Weights of a small GPT-style language model, trained from scratch on English Wikipedia: MLP 768 SwiGLU.
MLP neurons of a small language model. Each row is named by its layer, matrix (gate and up: input weights) and neuron, and shows model dimensions 128-223. Each number is 50 + 15 x the weight over its row's rms, rounded and kept within 0 to 99. A neuron's up and down rows have the sign that makes its largest values positive.
Before each neuron's rows, "fires after" lists the tokens most often just before its 100 highest values on Wikipedia text that the model never trained on.

fires after: " a", " was", " him", " (", "/", " \""
L5.gate644:55 49 22 37 52 57 53 59 41 78 66 67 60 47 52 35 67 37 57 42 53 51 63 50 53 46 54 70 36 50 68 38 21 78 34 65 63 34 51 36 37 39 56 25 25 65 31 46 57 32 56 54 40 41 73 53 89 58 83 46 53 47 64 34 50 61 68 54 70 51 60 51 81 62 61 42 32 64 59 49 68 46 60 17 41 63 64 67 30 60 37 44 70 37 62 53
L5.up644:31 17 54 47 42 36 53 66 44 49 68 28 62 53 52 49 69 45 34 51 66 39 64 54 61 50 53 50 46 39 53 32 30 52 61 64 43 50 75 49 56 41 38 10 44 53 69 35 54 40 58 49 16 73 19 56 67 70 55 40 72 20 40 62 76 51 52 55 63 46 48 32 59 40 76 40 55 95 56 59 61 66 79 51 18 37 66 51 09 33 32 54 54 83 37 58

fires after: " R", " D", "C", "R", " C"
L3.gate408:47 75 38 61 47 56 51 46 72 50 78 48 61 72 61 70 26 63 47 46 72 65 56 52 48 59 61 66 39 43 31 46 27 62 16 25 31 43 31 70 53 42 40 78 36 63 47 51 34 28 33 43 52 49 53 63 54 64 38 69 31 60 60 36 60 57 62 43 29 46 76 53 38 56 68 52 42 64 76 45 54 27 39 32 51 48 51 39 68 54 56 54 33 67 06 59
L3.up408:43 65 66 42 48 56 43 46 45 55 61 48 39 55 63 12 39 31 18 60 90 48 62 54 63 36 58 66 59 62 63 44 53 24 51 00 57 17 52 54 50 55 34 49 56 75 33 54 38 54 67 17 38 62 39 57 60 42 68 22 47 44 37 47 67 72 53 40 23 39 58 44 32 56 51 58 66 23 38 53 42 61 58 30 39 58 28 74 30 74 49 37 45 60 43 53

fires after: " ", " (", "-", " known"
L3.gate106:40 57 25 26 37 53 62 33 52 70 43 39 55 26 27 48 77 41 41 39 33 42 59 30 54 12 54 62 48 53 53 76 15 41 64 63 30 30 48 33 50 26 32 61 45 48 52 49 45 41 36 35 42 52 34 45 75 45 45 78 44 66 75 28 43 57 45 37 33 11 76 70 59 54 31 52 56 27 31 68 62 47 39 41 47 52 29 70 52 54 50 76 43 41 58 63
L3.up106:46 57 32 63 23 45 41 51 59 58 82 42 67 64 56 63 45 14 24 17 35 37 24 16 54 75 48 36 34 65 46 51 40 63 86 55 19 45 44 71 39 27 74 59 50 72 63 24 52 28 44 47 48 27 64 48 25 52 63 65 76 57 58 37 30 21 47 66 37 68 62 70 74 36 34 54 55 57 45 49 64 55 63 32 61 44 56 49 73 28 48 64 52 46 45 31

fires after: "\n", " C", "um", " D", " pro", ":"
L3.gate89:70 93 33 33 29 34 64 51 48 52 57 45 57 21 59 54 19 55 49 26 67 26 28 39 50 47 40 55 65 48 37 68 29 57 48 52 51 37 52 48 46 25 21 84 38 67 47 54 62 12 49 37 61 48 56 26 06 45 45 64 69 81 29 34 52 27 50 53 40 47 61 39 32 63 49 41 44 39 51 49 56 28 57 72 65 53 53 52 25 60 45 49 25 51 36 34
L3.up89:68 88 38 50 43 56 30 46 48 38 47 64 50 45 56 79 24 61 46 47 92 42 61 43 44 65 48 68 46 20 50 61 28 35 43 43 62 38 45 91 38 29 58 40 66 50 58 65 70 43 48 44 51 51 47 44 45 55 59 47 59 38 39 57 77 42 68 62 48 59 40 03 51 53 63 56 59 53 60 39 66 60 51 82 46 26 64 34 44 65 60 68 38 65 56 66

fires after: " a", " the", " an"
L5.gate309:43 56 27 25 29 46 72 61 69 86 78 69 36 59 61 41 40 60 61 22 45 41 49 27 39 28 54 47 64 51 37 50 27 79 56 69 46 57 60 50 21 36 53 68 65 12 54 40 58 29 35 49 52 50 57 61 41 66 55 96 67 47 41 41 79 07 38 44 66 34 55 22 49 32 49 16 67 43 53 46 49 48 65 47 73 49 58 51 43 49 26 66 48 39 44 48
L5.up309:39 46 50 50 40 45 34 56 05 58 34 76 54 47 31 51 23 65 49 60 68 38 63 37 50 63 25 55 44 72 68 35 34 49 39 64 58 51 42 51 33 42 46 43 40 53 74 26 46 41 64 67 42 76 40 32 46 65 64 57 37 27 50 39 48 58 42 45 39 59 71 68 81 46 59 37 45 78 61 41 47 66 35 54 54 50 34 44 49 36 54 54 28 63 45 57

fires after: " the", " in", " to", " of", " from"
L5.gate525:46 56 57 18 27 53 49 65 42 62 45 53 63 50 21 51 39 71 72 54 54 56 59 28 47 30 42 66 50 18 41 61 55 35 59 62 60 69 66 70 39 75 65 51 55 29 49 64 59 59 73 59 68 36 39 32 67 53 43 69 38 36 42 76 44 15 50 57 70 47 64 54 48 73 82 24 66 54 52 46 75 44 72 51 41 41 45 69 68 34 60 57 47 41 40 58
L5.up525:24 43 34 78 36 62 50 56 68 66 34 64 67 48 68 47 75 74 53 52 41 42 78 55 05 35 43 68 64 61 35 48 45 44 26 31 64 42 54 57 82 27 50 64 31 48 73 59 66 63 40 67 52 48 69 18 62 45 47 71 34 57 63 33 38 45 50 38 44 73 76 73 45 79 62 62 27 54 63 53 42 67 15 41 44 80 48 88 61 41 42 47 82 63 52 58

fires after: " a", " app", " all", " bec", " requ", "A"
L3.gate321:63 49 78 66 37 11 48 32 56 59 37 66 38 44 54 38 30 53 52 59 40 59 57 42 44 58 64 51 53 40 68 58 54 74 66 28 37 51 87 66 29 44 48 86 64 37 54 39 43 48 56 61 55 76 44 57 40 94 29 54 61 59 37 64 51 38 47 65 33 63 61 26 36 41 54 28 61 64 68 43 57 43 48 35 46 46 40 39 66 33 65 58 39 35 62 51
L3.up321:68 18 65 45 39 50 40 48 43 71 86 77 55 36 40 25 25 48 51 44 44 39 44 48 59 44 48 37 69 73 59 50 54 60 55 34 52 55 40 29 83 33 35 49 55 57 58 40 45 65 44 53 50 71 57 49 62 63 71 59 64 09 76 35 39 57 17 30 12 37 59 65 47 40 69 50 57 55 35 51 52 50 45 49 52 60 26 67 50 43 28 57 23 17 42 40

fires after: " ", "ec", " N"
L3.gate268:50 38 34 27 37 64 71 42 45 75 54 52 55 38 48 20 62 35 71 42 58 43 24 44 55 24 60 63 59 30 48 41 63 47 68 75 37 15 59 57 57 67 48 52 40 19 56 47 32 57 36 62 29 58 40 46 69 52 55 45 37 44 39 52 41 29 46 39 53 37 39 42 51 34 66 51 66 52 45 78 60 14 72 57 52 58 39 57 52 54 45 39 49 49 31 79
L3.up268:65 43 56 28 52 56 37 29 64 56 47 67 22 36 67 43 38 39 54 69 28 36 34 39 61 35 33 43 36 22 50 57 51 33 51 56 56 47 55 56 67 54 57 32 48 19 61 50 52 58 18 53 22 53 63 25 50 58 26 61 50 42 41 44 64 34 40 17 61 44 54 61 53 47 47 43 58 43 32 61 34 22 39 28 53 54 48 44 47 48 30 85 42 44 48 39

fires after: " M", " R", " N", "-", " T", " S"
L3.gate542:67 44 60 16 36 44 78 40 42 63 61 59 48 38 65 30 82 33 54 43 43 45 36 56 52 21 61 50 50 18 77 56 25 38 42 71 56 45 56 36 53 68 44 44 61 38 55 59 33 65 26 67 39 41 41 42 52 45 84 51 50 59 34 31 45 59 66 54 31 00 87 45 53 66 73 43 41 39 39 70 65 35 46 40 14 54 44 69 20 63 64 51 47 57 33 71
L3.up542:46 46 83 38 37 44 63 28 44 45 65 62 45 55 71 36 72 39 60 55 29 50 53 86 28 30 36 34 42 05 52 61 48 51 47 72 53 55 61 38 48 68 59 28 70 30 42 78 24 67 31 82 68 52 42 55 57 68 58 46 38 40 45 29 55 68 41 58 42 38 68 43 68 29 44 33 18 51 39 46 34 32 39 33 38 58 46 50 26 52 71 74 50 39 49 72

fires after: " ", "0", "1", "\n"
L3.gate312:66 19 31 71 60 46 61 69 44 56 37 60 56 57 44 43 57 56 52 69 24 59 58 78 50 61 45 48 57 38 52 48 54 62 36 85 77 45 42 44 30 85 71 50 23 57 50 60 45 72 45 78 29 68 79 45 52 60 60 41 40 71 49 32 62 61 49 51 38 58 45 57 43 46 45 75 53 51 28 63 47 59 43 67 42 81 43 66 43 59 65 71 50 51 86 99
L3.up312:68 60 48 31 55 65 49 49 68 60 60 65 46 39 47 32 59 53 41 24 18 49 59 37 43 19 72 43 46 41 56 64 59 49 42 90 57 30 71 59 39 45 25 47 55 44 70 40 44 30 33 38 28 54 56 37 18 44 58 59 74 49 60 63 46 42 73 45 46 26 42 61 34 50 46 61 44 15 68 38 53 74 56 55 45 45 55 69 47 53 38 49 00 41 52 66

fires after: " ", "-", " (", "rom"
L3.gate240:56 67 26 41 36 63 65 67 65 86 35 38 70 54 30 53 47 38 66 45 42 47 67 37 53 37 65 78 36 42 62 63 28 55 43 30 52 35 33 54 61 33 46 46 39 76 63 52 54 44 33 17 48 44 55 33 78 28 68 45 59 60 64 66 64 67 71 35 30 56 65 17 64 72 42 37 43 36 42 65 68 56 66 35 51 61 47 56 51 57 54 69 39 42 63 86
L3.up240:66 39 41 37 40 49 51 73 50 28 51 35 53 66 11 16 22 20 47 51 67 26 52 29 93 89 61 46 35 44 70 56 70 28 46 50 47 43 64 61 46 44 49 56 50 29 66 39 75 24 43 27 51 50 47 55 38 42 47 75 36 49 48 43 53 31 51 44 59 47 30 33 41 67 49 61 31 55 16 25 45 44 52 51 61 53 34 60 60 34 79 33 44 41 64 42

fires after: " ", ")\n", ".", " (", "\n"
L3.gate344:45 37 44 41 38 56 64 36 59 52 36 44 41 45 61 69 21 67 68 57 48 32 61 53 53 53 51 60 69 48 61 77 53 40 44 59 70 30 50 42 52 66 64 48 58 41 67 63 47 73 34 33 38 41 40 53 67 49 61 99 45 84 26 52 63 53 57 47 55 48 47 39 59 69 63 62 33 46 52 80 76 35 32 65 50 53 31 77 54 56 49 58 31 33 53 84
L3.up344:56 53 46 47 45 61 36 23 70 63 39 48 53 52 47 66 49 87 57 47 42 55 51 49 46 42 16 61 51 46 67 67 49 46 55 57 67 46 45 48 47 61 60 31 67 37 61 46 43 45 07 45 47 54 37 50 53 53 67 89 49 73 32 52 45 57 42 45 60 43 51 45 74 59 40 67 34 36 40 66 67 61 16 55 60 61 47 52 64 60 45 69 32 27 51 74

fires after: " Ac", " St", " C", " the", "ard"
L3.gate5:44 31 33 43 58 68 62 55 42 69 29 49 51 40 68 36 26 73 47 57 71 51 30 59 60 47 48 67 57 56 60 29 31 60 51 18 50 37 57 39 34 53 72 84 36 70 35 56 49 30 42 49 52 49 46 77 32 09 61 49 51 42 38 68 60 27 56 62 70 41 71 41 70 71 52 50 64 34 43 61 50 65 55 52 41 40 53 39 42 17 43 36 47 84 53 59
L3.up5:42 41 55 45 39 72 60 42 21 62 73 88 68 43 71 33 29 68 56 62 55 48 44 78 44 66 39 57 59 65 80 31 34 76 53 35 49 51 30 38 47 67 88 47 36 63 48 51 50 57 36 56 41 73 66 84 38 70 47 27 39 42 58 50 86 40 41 70 60 58 61 56 67 35 36 40 31 52 35 32 47 81 44 54 16 48 61 44 36 56 24 47 67 61 54 40

fires after: " ", "A", "-", " a", " R", " the"
L5.gate426:37 60 20 43 41 62 61 49 45 53 57 44 39 42 43 45 43 22 46 40 35 32 55 30 64 45 54 67 27 57 40 46 26 73 48 49 42 28 51 58 40 53 85 47 30 54 51 67 33 72 43 38 52 41 57 50 56 50 58 81 38 73 73 39 83 60 72 71 27 39 78 71 56 74 77 34 38 49 53 49 51 52 65 46 49 66 64 56 26 54 62 67 53 50 54 76
L5.up426:41 51 24 33 25 62 60 53 43 39 57 58 69 71 27 53 27 54 45 46 46 50 56 59 95 85 57 88 34 46 60 38 41 74 68 63 59 32 37 62 44 55 52 58 58 66 63 42 69 31 53 03 43 58 78 45 25 72 68 38 49 56 64 45 50 47 62 55 48 48 10 59 49 30 39 44 54 35 53 63 57 35 72 71 45 41 69 60 64 53 67 40 47 28 69 43

fires after: " ", "A", " O"
L3.gate421:55 46 59 57 38 32 79 62 57 59 34 67 56 35 48 27 65 23 89 55 42 44 61 60 38 53 63 37 71 30 63 40 67 58 57 57 39 35 43 70 47 61 34 79 62 39 50 80 19 56 39 60 26 46 37 56 65 45 72 55 47 43 34 56 54 64 52 54 54 23 54 56 45 53 40 50 47 43 34 64 50 31 62 22 71 50 54 35 37 49 30 23 67 64 30 57
L3.up421:48 63 70 42 26 62 38 32 58 26 46 66 33 67 59 34 21 62 52 51 49 26 47 74 75 56 53 42 52 21 50 39 54 50 51 42 50 50 75 61 45 64 56 68 66 37 60 48 49 41 50 61 50 61 31 44 38 54 56 45 49 36 33 70 29 49 55 55 44 57 74 23 53 52 57 37 30 49 57 59 52 34 55 47 66 74 76 53 47 41 41 53 00 34 53 49